From a checkpoint of a small transformer trained on Wikipedia: a variant of Adam for these matrices.
MLP neurons of a small language model. Each row is named by its layer, matrix (up: input weights; down: output weights) and neuron, and shows model dimensions 32-159. Each number is 500 + 40 x the weight over its row's rms, rounded and kept within 0 to 999. Numbers have three digits each.
A block is one neuron, or neurons of one layer that tend to fire together. After each block is what it responds to, as a language model described it from the Wikipedia text at the highest values.

L2.up19:537560542533489488495528523495464487445511533498443492561481532542509510480503441471615568520537548431484483461495516541501529470510486506504433521542527475557509506509454459478499472474520501486518526476479507424406450483500428477509499490532522537468525515517516583466432477535473517526603535565532545432431497503522457503466456541390464532513468500556536465510547465509503495470506
L2.down19:520462528480511444476502536593508528538412473515536427513546453462479470383546512514503484527583503490543552519493475506556481471574496478504494501498493436592529543471451530460499500518512519504533528476510498445538520456523509547518459565518486477503550508485469504459507534467515434499517543544489548505509509492519436563522479481410428501516437495436535581492539476435547468559482
L2.up223:510515474527529495465525536503506445527498514530547486504479487552485520490456541438521507527581484535493517544475462533438484468501503443520515489515417420544453474532504456515475493534510532510493495508456491459447459447543422544461512513540479521457500496500476411406494432470497586469510505574560519464528593513492330496483444498440462494552432566548468409577531456505457420540529
L2.down223:487416465569440470501528485467520534523461578438421434524513527492528461467530486544468505495495512485590508491523447470476533473432535539502530478507558486507480501542479482503444527495464543502472472533542414452520587479428562526553461486520503450423532464511565491498527522572497528466493541519468469544493448410504606443553556533459499537496487460504528561506467514468526486517485
L2.up699:590476481494500464494480475603523558487503510531421548485473520464481521542437492453572543538504557476480491475439438444476460558502533528553439516525544443581449487407496479524495525502518538518459507587482498487522450481498433479473485521639515438490431487507540483543536519490496535535480494542478521463458548496562444479496558541513453440469482516554495487499499494472557533531436
L2.down699:506480484462424488454499492563424516449544544520491503481554544520565567473478496528561495454519548442539468443560527446548544510519531508507487468540492500513524528461510484447486450548451469487554536523486474455472479481561439478516446503539573555473491497531517454484462545504515510505546520504476552484484468502613515496556473506492394521405408487529527503458501591433522510574448
L2.up749:488441508534485479498549469518470459541471515474520569504470518504480503480467478437563542446562456520501436496426516551488497508460563410510496508530422470553447543421496547535587447501490527490519482521513522492478400464527500534539480500559547498505452557511453519413561523559503492488516510497584501502579548543514440461512444503470496517515444492506520435533480441470585529504509
L2.down749:522431433520468485450531498526440460480557494520485470470501515497468438472471497499473518443532435484521541505555566571487546486497505551472465484519476474535490514451428516498575477496555507509576497514487525477566487573532491444544490567469494556504561498487470506461495552458500506504518582483479468525559516501456526552641466447448459520522446528462494537519468484523520508575473
Prepositions opening place, time or origin phrases, mostly at and from, e.g. at Stade, at the age of, from 1936, plus in and born.

L5.up644:535417502490482527504485513532463553486513559484488450555602511455539535523556508451582475584482462486484514483476494463504525559474461555500531614518441517474510475511499501500496472444433486489505435444535569515455625514525473524513471444580573501485514488455507437471524439496579354520470502542527513493511599541483535492491572529465444535495497519483452481567498513560483463512490
L5.down644:551492521563503515527469518502510493435473562519560475419481427490445565520518506513496544460416477456443504482579613454516458537544502535556488496552545542393465480466481497478521449476489495445440456459519562515504560601511469479456530469492456471539497417552484497498541473518513465530506504487444517530501439483536568464498530462515471520527471494473530523517495466487404529534589
Fires on date components, such as month names after a day number ("born 21 July") and the year digits after "19" ("19|25"), and on line breaks after section headings or table separator rows.

L2.up145:491563418543510463529566533500493510479559634494479479478416433514523432536474497496534478540510487474461471498452472436517537516459542496475454555498495519520518471462475489491521433423397501408536488485536529533536486520482462554457430442512582529494465417544505451409479482480550482498525512520500452483440526513550450580495501546535485519483564475475539511545565469524468484504540
L2.down145:445522478485560418528535474527486537523533647459542452578517456458472450540527537443532561567509551488433510509403463485454528482555532466553497530476556469450520487558525424472516461470460570492511494534511457517504548532532549512496473493463549511504463436438473406421522465483505475505495469516502493542488519443543474587438527530550478503472484473437501512521494559528527486466528
L2.up430:539529475551491506481494493486494448497488535517522532511524464526457408566505504491553569586558503525511465457459503544425480476449510439532491530524458448484541549485441583481471598506420427510504466507523514475454485500498490529488467390496525558445549444516453503458556501475564473540545561520521504435514525502495467517492471575460471460505553562535527508561499501577397496506508
L2.down430:480531477464460542555512488450494439492499480510512474497579514589493464505476507441553537540528518462435512544445510492527429506470541494520553540479587515486557477543499528474474500475517512510545506510512521538449511517480482543447435442460474494506471439477503459523490512564507463484479457479584508485427482474463525496456477504595509481535484525500479477471485572553523502496493
L2.up463:523561514495503530523461473496461451480475518466539497547507482509504457575557519489490460569476593521455412437501428516500504493458539480524524540454459537479511488490497617546517472434486506516551545499555526531489595444553427575497454420472481536427509452491538380453529463477570464481497556487539525490507496479560473550492531555497486490455471523504523501532518467511419457580461
L2.down463:487554471550511529476523464496526509476504516498477415539519495516539478567514527506491511560487567426449497459418513467453531543511489557512533518485547450529555532521481570527477477460464487531531467523546541547462513450487490591517435443481474546404468437487497461416533474473540510536493483568530493496476533408534458537452461551497505512509464485486485492468502497502518425564475
L2.up668:512524458495487441537567513518506546547544551514445446488460468473464482558456442544506534576560535517493495537424476468458507456489499539488548491461519491477531518522498492515475452460396462559556554456476527484472585502523529502488566477471527580484521453577447451449458432456543447514479547484500508595522550554465457554443490567442461511485518510494490573628518459540427505525462
L2.down668:412491442475502553541556546495585468461502408439454393500522543515520467515525480482575598528478576512430554510442456494449472487563475497563496427455586503531494499531495453487503518479496543587517456455505548450470501516452573504491524501474489552497482442505530471538535474585548518451550450525556497497555511500535572522525533448504552505563528429502501506472502571468515486514429
Newline right after a Wikipedia section heading (==Career==, ==Plot==, ==Awards==), plus some table separators and article-opening tokens.

L3.up117:550525482444488533494553459543544470512455531488526480438547565488546438463515512519571479524478456456473522454535456491464589442477538517502498515522513442538434490428494548527475541435522519547533487491539518528538515463490522586558444517538420545450449487560455489512498461530498486510531455465512529552488499501440490547417426484486494602499489470476531482481499516500387439539529
L3.down117:525435527489536532494513536500460480460525440510496546474485492475513451518480543483482482527502521474479485473470493543477414528497522481488515478523528495495480490496568492539448541496603574550523538519494534502531499498471572534511482495487503493544470520480490470450485537460508518553545504434422418476527505526506530455481533489473574516491521527552475483421405566438522518486516
L3.up361:486495420478499548420537540525496499499489465570495544536490558448522530512531583442542464471497583550508484464479489402521524451511530543470542480553436482490498438480506552548468454464537561484506541528447511493452533457566499511547478454485472566477441443543481423431442484500526480513530478483550530589561497504475493517483501494516518563472454574550531460483523489461501460596532
L3.down361:535449516510535568498522517509513481470552534537585501478465498519494481426440492521519517504485477413478497532533484468551405549523504491506486549474503503473469543524547446538439518566526497532481449469568507529572488461534637459536532527460428496488509528506490503526482445491578398524500513465498462500469476488454438442486482441458477512553497470499530460450490541492507516526512
L3.up552:563460500503481484445473468595505494513460538510569541462552507520559472489499488425473587473497534454460428491555489511482470466545580530514477546542433451566454538436479518475541410477463491495549449524484524508489497554565483547535488476567507528456407491458478550464407508528550423499514487511473581464470518507545454526507466475495498471505453492510538453488489518425465494557486
L3.down552:481415484493491495454499492527470436529598563549468510548488545517565496513534518494472546385483520455547523466504539532463480527543525486448483482537453535514536489426561504530489541480512450552503527560471503477534496474546488452565466533446506565506549547539446441478455565502528488550468602424522529533425487475512496543528464444509505463501505490503540537490529584477534511501459
L3.up660:575492448525423511488532513534479638516467481545537466516458530530525525454469564522527485481468492464465510461465383513535581458552548495577483549512466426463501489473442496595510558506521479452497534450491488524549520464567460514529518465506460497508429514494539554553533445439571421466521520530505576471585564457507429513499491493504513450505435495461494532477510502489483459562495
L3.down660:509431460509515534448558522539468545481472482477479503466516505549401503459466427518577456538512481484486496533525550509479452550466561435555455478527459448472523539568523486446459504572548475482469519508526500441541490514542488495456592511478519460464453553528484461456521500480526500471527523469531474448498431460555550453469490521497451551427478542500557504491503482432531554460516
The word of after a noun, as in Bachelor of, summer of, and the colon after a field label such as Label:, UNII:, RA:, with the value or complement next.

L5.up722:574514542524480503513476556510580553515570538487541471504467516456500521488502461482500439480561506505480449516518511510495523472557529475454538518586439571539508439437449496523475484488543528437521525533520472485457471445453449502474433544531517521524536467473456509480561450483543477481484512551588512504477579527572460520489513507400493540545484459500447499530491519555453441525494
L5.down722:485531469477567497430495506553468550493530569494530479480522521409493533511514526462536543381522507519502546503485534437545464425493504523501481496567410532540487550532501426495445465553521471445540476422498441455564554420589508529456539535413507531493537527512469477484506439461511484474503452497546492461494442505515485559515435539482514481476584457521574437424488513517461465531541
Short opening pieces of longer words split into tokens, like In|ter, A|t, ex|ample, at|tract, also standalone in or at.

L5.up273:545468464542516467476526511580486571457557525479487426503480516496525456483449516492592420457557496453546482460512470539511447502505500498439522495499512550517457495420486512563527526520517490477528468591484487490483527513569451542502564492515515523516461468514556452465506462430573475545434506527528572465531495530545494513417436492461479513463460508567512508472495524531464512533414
L5.down273:511517478551476481495495535413505468532514492465546581517561546529500516460557475452430520567494548507553504514471528437537532528508482497531497569494474464485516462544518543501488443515501507584498505527461501506562538518426550482504540476523402418507492459568470513478542534541433496491562404426487467514479430537481475516517544512524550510510515486465456500534518507489564545467578
Fires on connectors that join a noun to its complement, mostly "of" ("supporters of", "shortness of"), plus "and", table "|" and label colons.

L2.up8:496435536527406441548494431528552483529494478514442500471517496553506537539486482492497527532493526441538472403491516508463483526523488574534489507407484520484524574504503436477460552508489504451611524565447537547541538546574483529489549499577463452505504577498541429502450502449486451468525555491442492532470566581533468482499491550495415517555524433460506457617512462484478469431528
L2.down8:541505508582520411505482531429497450530474537444469539541497488535506446535468579469486549481462556484533468494503449543426512531527454550457482606435588406504493453531459475500447501481439497509522521540546544469609463523512457484553532493473516536529519477569505463527533479536530507561476521507550557483498483483537510540520513420572431515543479484520537462504487484483539513506461
L2.up169:517425479496443461542491492565563573523435425484474437543554475418496516555436523469574488485496524521493464530526443512538561561533475579502452555557460534497400430464471512476496462470501546473499510528530553499435490504534506494553451502498524509532449520488568518543484480533496524525495571534471546490509510514493513492494555532486460563474455516529514461535463483439546443554487
L2.down169:492497508460508466533610510473481523581456515499488485484521478491513513461426535432489468479423569496461451516540525506431480542467507432441457469469501441538546553514511478552519482510514493494461495504492506478445516487440546435482587473532456458514482533458472470496503401502482566497551488478534468496413533510527532476477510479507586506549603485502481497515483483511528537621580
L2.up219:522505540433388450515485499600506526485434484490505513557475481461522471531475524482511535574481444462574503475525504480482504562463526500366498497464506521484507460500425468459477490500479554480578514520487496562503511545588492522454445511546444489504540488552542457514472493469516481431553540481507454548494489579519476551473553579416438513540546463455559502456477484498479495465540
L2.down219:468540495479522474481508555510422441460503468514474604541590510499533488541432484452465525487486459439514514431513479467541490530540440525563417463459494542462537518479544488461445545505490458476575508515500582496539538513530535492432547537487508502513428518486494535494453488610488468487490537519475558557539540550526504555556488471472408496539460478438511511521569480464451553587565
L2.up408:533442502455382423551466474545574544497470460489499514523525498436520511508471466475482531487477534458536491489506506516502547523456498557439433520423462519485511457431527512435431509497542563503502538491573501505462444489557485566532463498589494482511502544479509458538461494470553451437504573522517456519525486522464473480481536559497405481509460404518469506540441485484526469470521
L2.down408:494532426460492450524510548472433456510504449560505521457543481468582540501482466495495519458471504479525496489564510452548495529573463526499395474516480507447564502433496509436432515510522488505494518504540564505516477461529544424478569580528495484447488559501488445507488510500557487483516585535525612556516532499507526491525566517469423475525528532466526534523468483523542558457486
Digit tokens inside numbers in statistics, census figures and election tables (e.g. 64,416 or 175,620), plus some closing == heading marks.

L3.up179:576461507516451494446452450584517499533552432473446531455566557527463450496508506491430592565469495520546534458524513523440463554533502533501573500427505490495423555508462486439471582489474535544492487528554564526511531488520492532474510527545512473481465593548513440527437471524547474547518553525568473506514565485471454544479441502522455520536483495489494500522504488523453467448481
L3.down179:583467525577560488601513501468574453535469431538468444447461481474540489484546465514494553521511441501528493520533441522468490494534519557530446508451521448462502474508541516513442515459472513483501483479574478503531486505520483439529564571484494427423515429529475560539466552566496498484475554428498446481464497486473547521545497532579492477443465509561486518553521470515467467512478
L3.up281:494479497469471521482475458551489529551464448502510529500498536524530425474426509518555519529422523568535471470516484498490586491492505505489527512448493533487497478458457514491439515553504533558554544508464547515507534506514433584496501512533577524532421537578530488557442509422577426497483562512533548520585496459500482541519441542502489486534472506485551463492498490431450484463540
L3.down281:537513494579466537555417559522549468417546483501481477494468516520480536504487509488522508583544422509577461490521421523515374514472513474507436537477578440482501488526509496557473492464476555542518539498512428471457492508503551401490499531487463451482524511504535524532496534487534523565521468440408509505571471505447520527590556479575477527464511557510488500461496515482519498471484
L3.up613:563482506512464489481458483538468539503515466503528478558440455483488481516492521485513516524425542576545493507482466515527553548517500592508466503470534530471420460546439486473482542462457593461562474529552521560499597492469499526471485479481507506543463473488561524500524502410507519502534524500512547579527545572471488511472499461452481552528538509466569568473528479541482521506486
L3.down613:506509511525505514460411461506452405441575488533483511533528524432566511549552479488506536532454444474438476446498544520497474488514499517498574495531526538507516504537474508509502475516501448505568563552466484464495428440512452556523419558465455560515495459467503571524528539496465498505476553446463529496570526437487566460569469515558528550525473555500523493515508501505472386566484
L3.up720:554496547543443483496448415611510551479532468470551495449510543448550545570494549501525518512455466541575440459529448467404499488566487477464533479434520491475528529434505560492469502508533537511563502537508531491559504438552552571526490550486540476530514487475519455506453454455515463499521576544479485486584518463492510528560536547447470546489545545518492468539476475512496416537541
L3.down720:516558438529498464539545506549504441466512475481521499545538456520448479528518520489476561517522505505457574495478496545581457489446479513463491530429521510475549428494598481495490515506389483544527546497510476511481480533551486499467551467491558507381513432517479584521517503458497536543429510448558472608464522485497577469578472520451497501564555485523543488493517511497497479493523
Digit tokens in numeric quantities, often after a decimal point or comma, such as 49.6%, 2,651 ft, or 1986.

L3.up244:518553467491472489473606528537491533456503511463522456488502436494485511532526539461595496550427481481458408492444478476474500486473464542508511551443468421489473468490513484515479485531426524486500506493435510531574574491503510541476491448482509522553483449516522498510453414413579471544508483540496559560487573566481471514520503504465450543488500585465507539608506503565500490526522
L3.down244:491472516515511531515504498517486542531544489550556453507511557518529454481517516466512506527442531481436490484509498533484499511482532509585474515565568487535541510484488424478553493529517475521457515470486482510510469490464510497446503497414504479492432479526470515479506432535477474476538491526532528517541551470463541528438479418518520475483457457527452476502455685551528542464497
L3.up408:474448502440479529489490511526518491512539519534530473570529558490500487497502489483535471558477551490449489465520465424470487493457510510492534543518502493547513561530448571462498409408415481487509459508508519421461573523491493548488490410526522532527570451402474413512482485468554478480481481500502510534416524451500464538477472565493519547537562529509501544583494490580509388515550
L3.down408:543528594557493501493501541545490511464556512493488480554499517517536431505502506572449502496468492504454485469485447523508532520380494525501531450473546523484523485476507498509440541460492539495566521566509483554449545555504531555487416498527537507428499519451493472461508469512567467562512539532503474475551622410460525447489474477516537581483459456532508496474490511494502484488564
L3.up467:478566540465512518560549521519501479451530480407553443559464531542582487548488538539509515597456522458425494475437524463430502559488518496517526550521513556555533547484458487436510452498433463594526558505454526476480591466494490548530436401463509521533489464485470513450534445551518476507587464472523517470524580477502487511429447519443475524478552471516460505502477527506491474521525
L3.down467:502528524467495497478535485518482477528541474498590439617468514501507535525491528489524513567494500464499526481491458453426513499497537491498500512478483471490524554550468472479433463489502490554529449490547500511527507453458507471452499493524481442491482462517469495486536446510490495476503435520551467517519568511460489519413469433506505511469471446519494499519463691510537555535505
L3.up701:500580458478535506501504500540490478421524484468533462531501490552509428568505540459527504583483514493504443421476510468387465546480520511503484536519482535487503465497501504443449520442386459456482483537486501544468601515487478498483439435519533499494463476465516567519471445487552492506507543556539569518546542497484460608464473492524472499414523524480491533529485492505413454523482
L3.down701:523492521521566542459489522496470516477570512522519458473519571483536432550544555469509485513449495480451486483499508545474485501468520548552503500529528550484506523519503473466506490495517488507485504508518481505506465504461511507389475472450467464472448455508454508500507467523506486475481461477559557524535576450523529570442476447559522491461485483545475480496447655522481552498525
Line-break tokens that end a wiki section heading such as ==Club career== or ==Music==, or that open a new paragraph after a blank line.

L5.up303:536473490453500471485516436575436571506517563466532513559467528528468468566510472531524482489477557499478521499508522515507479567490527559485503565512490458492470469484484446570516396427521530458512486440518531605481533524444448492460548481527504515552439502477530546525430500450553443529516551573472480505527556500471477539505437484444506473516515489555506523453544528601430487452476
L5.down303:529518468489478568509543514476454432558548537504491531500478519547427548514467513503464476485503533465420523527510508512414478486501482547500528465504527523548515444537584522442503489488475543542544480524509493465478559496477591502483487521494496571487504518533502480465543500528456451476411454484461387449443489462464486434677465476515528529496523543478578536486482471479469505478507
Standalone space tokens right after prepositions or conjunctions like after, before, until, and, for, where a new phrase begins ("after taking", "until round").

L2.up152:479502553547510536498479433499511522522474514500480502549504473505528489536547519541528478489450540457463469475424515489452566535468436522515504506510449448590529477487507554437514494495526531531510487442459524485499522468561545558571518498599493456425505459486505589423534438482559515505486452516437553441509513441449435493496505504415487549495445507476526430476515459507538506533546
L2.down152:512503506502452566426485505522528497416554512535524499512509471565500554540477550500513480461521454454450503516490568494520412545559494554498510512469537589533505508454545493513459499499494449483524460539473474485539520428524527464542468507575529485530472520478525566531396439534567426507510491421559545479515471550502429544526434497497434490443468538507518521461534629454490455498569
L2.up291:508516495467519542449501516499506508470519512475495509562476499543512533468442555455551437503503565457512484433564464541464514512490524488499547535506519518516485511449471588566524558550503549510459445499487516538548547463442554503549502438498553520515499449552457547440595464486611524525479495488527514482540505493520434549488470463452519554430477526487464515442510522457497504588476
L2.down291:516495500541527578457507495513479552478538515503533476481482479532550531471476474523515451536488500457511477551528507528519467524488563474458502489522500475519484490446525473500463509510537490442504447555485491478506480503549515497488575511465502469499477529483515492479507478494565478494497554458510468475530367495521509520459472526501461524425524492510507514484453686490451538589519
L2.up360:471537532455475466547520492570469571519407485460477463540465537485428441525525488531603469447425507445532523492532441442482539576449556524462517498559501482511468522488503551517480523479479594454496499474489512535488535450484492577504476437450457549490537410514492587554596499486523427510580518480509539522540498558518476538497500471470450512486547502502452494524453473476499492520518
L2.down360:520461489487522538397566481543465489448491465537509475507494556478550498480524512522558423557476497565465500459547445500535508547468488470477495511508494511505435493463517491548496522529503557517526504479489398467550517515534473541552492492437481457495503491495502447522514522528553423518585461460473550488546458484473551544482455485431424544433469511534555521448481527411493557502432
L2.up497:522512454515461520451433504550546571470489534537482525511452484436536571552406477457544462459503561511485434464534487506548517556491503519473463531532456543508501446511467502540402483462498502440540462548470497489519519518545493545504464508571521522450511476503497527480579508513577451496542589491486562492578490478550448494512545444488496535472473459561522489511469489472542456560527
L2.down497:588515435536531543447492523537504516487552552507551509524588536447462583497450481491534514491576505492422514505500471535473435478517524445424533512552459542517533493468479417504510521574536529446458466534536486472516495438592577474442487552560531467471458564527459480514455499506511470487484513477512448476546448513560439432510499526479468458460520478491564477550483529492482530523530
The word "of" right after a noun, introducing a place, date or name (the night of, Battle of, University of), and sometimes a colon after a label or list heading.

L5.up503:510571545519463531517468460576459472456517497484481456562556519436516536467457503572531463573446527492560500459465526484520548469535516476470552492445516536457479408464479532490437485429521494572564513499517550540485554520547538593473480475488442474517463551533481478475448498523495549482460546468574495552527514544477414455528516497505496512502407540451524502483473485454497433580539
L5.down503:527481516494515476490469456538471495426532482473437599519567452492482526529455450493469532587452536463534471463530462482428413524491483507529452485437502514451474541526510515430375466510472559499539449466504502473571466490590545478462509567480460511528514521532439514487476472550489577495526523538452506563526512498460565478565517497538480507538522502535462463499549488569446472551540
Number pieces, often the first digits of a multi-token figure, in measurements, coordinates, counts and statistics, e.g. 58 mi, 86(9) ft, 53°; occasionally a lone "n".

L2.up12:471542510474523482483478519497423465427497508491566504550428481508460444490491551502506449524547515475500535537449460543487481528504474459470492524483379501522537461482497567551452458491542545534536525481481451541516514391438450489472526439514496560468499469564494536583509401461584475481515551484542459527500497520531478572506485510521487507484559569537540526484509472502483505562528
L2.down12:424456533491483576445507503520477444544545473406504548490500583480423530527483477548453456460515433492443496414530506482459482462471498536467524487506491552533478477468542417549522533565488518514504500475479476463524496433494528496429469512492554573521490550534514481533441563494480476517449606502547418547547508500516561500688512477491475530483482507513497471537495465489512506504504
L2.up92:434577473519490535532547472487443479447561562517515512493470451543493428505583536517459530534527539466476497455541499553479489486473469541486435541471540446507452422527482500488498505419457535517536470467547507546469519436461548492494560444482590574488508538485490518423560492452535417569524556533487473465571535523484498566521462482409470458463507512523555538523573477547420467541482
L2.down92:502538501465516484476492475523487432524547464439480483459492533535533571541528426423443536468499502461554528508492457525477500467517530595449537515522448525546451532418539482479548451515396545502516492477480479524484485462464491486526447485570556473561433462527534513511480489551480535512513560516517520483553489425599555476651451481517549529476504531519513486499506512469452488499537
L2.up254:509531495511467505520446444527458478513474552483505425485450532507485435569588488457485460513532510449451513503469477540438576560493490479525453506480467578515507439571485500444490435453412492500526471469494497573425564474507492509472432452459486558499500411492501465500509486479525393486463585457507488581501548533552511628479485468443497474495545527559517549584508478544480498518470
L2.down254:485509542468518528512542502536406465451552465481448385543492458544592487543502524479516455514458496480526491475475430482456405505493553580496499470503542485480512549552522426469550470468410496560528468524489502508528505540547491540475422458451528523492428531495489534479561535494571478524450550534574478495547484444556544502483517468503506539451482449537504542518476640543433484499431
L2.up657:487545513468424494517489479503444502493506526504511401506426537546499478490454492488534514573524526494465416571395477541516526492464538490385454526537515572474535481553491447513555485493503528506542504491548503523516547447563530523492432475487518560392537493544556446517478483477566359427498562471517415548561480563491483611502463541473493531491556514496511513504493483493517517483486
L2.down657:446536517498526543577502472559473428448539525517487523610512495526547510539393433501460523478498484428508458503483488450487515497451496446511523518464576520499534534487559456485543484552504483450527499482509406560513519536527542538476532470516544562564484496525564462450563513435553461452492502529493403441509470499441460588567433496491486453505539423505496460501532454569478524453549
The first piece of a noun right after a possessive or article (his, their, the, an), usually a bare space, as in his guitar, her vocals.

L3.up152:460544534492431506520500498515508507472500484431556481554460512416537433480576515429566501547496545451518427472512480479462485568509570538349538544544452554500485482456470412569473487454508561479459488536505500552543555480496557509481552402529458560517507525478542440482509480482516458563449505448555482539509498539534524510505546498530498531515557517498559502479480493548564482488548
L3.down152:480507493475481526494503455532513522490524523459539493549479501458487529485476480494488501564492498501542498518508504458505444506564497513474487463492520532486532532508501482484540492502516503495489493514459404488541587494425506489440516550482555465481471492489494507477512513514488506507441493515582396453429438529476548515697566535487515560479481469528487435485468527499577482449506
L3.up532:511509542458433500487417448541470521492500545528503492551500431463541433459528546465488521547554518482520491480537488531500515558518508507383497494494501547494495502451491489521523427485451518473567567441463511466485545489533462455504572494527509515489504492488536414528508488410593467401493518513460453562476469549494454525499495591478525564466539454558503573489551508487554519540502
L3.down532:557486458484487506462495521486472432543536535572493510497542516447419468486511496490479547526464462532509553524561515467566447443546560505467528542563500511505445489513486448448523535491471436515500453527419551523505508518464492507411457459520501465414485458507483527537508537564514492439485514487450481537560491499524515542454598565515451478475460577507438511414476537508460486483460
L3.up620:550521457435455470445467551538492521455516530515456490558464535480557406479504563496443441559501554498510517493503475518412506522542555446399508480499461471499497475507462452567535465488482540479484458471504472508463603513508533531478512431492503588468421461479452421512544495450508519498468534556503474507596455472517497589504475533473527554468572519527524507488501530564501488512529
L3.down620:470492490498530557475542435478549542519481525455544508560477473565470530492449485522528605494490500491484537532487463518518488480506447509516494502464493489558445538541510552487509509480518471522543574471461495472501424422489494466571483496547498421438509473516488498477470450551483498501522487438519473494422579505555488470521488524464569527462545455454468462471490474506514456484556
L3.up686:520484518438479410510500541563498523479515494457379460447499540495562446463458532477518539504456447531521516540488437539527492522569559473416466492533570546536479495450520446542526525510427518463519568528417510555560528459515492479500506518520566477506470535459509553507556484539546448521507489480486526579552520590513472517466513530515521484507525431503471579541505485498605526451477
L3.down686:486529584545443523546491449489529592463499541393439525475507514417533487499466512484428527537499559543480508461529554469497528553447438472531604468565510523538563541500498534491485474565542576472522544508472460536506451444446528462491446519475473463500516517491527543507521468503522518472556457522476504460503496536473530458432474571453485559439512484421475580554535479567445511547515
The first piece or bare space of a word, usually a noun, right after a possessive like his, her or their, e.g. his knowledge, her relationship.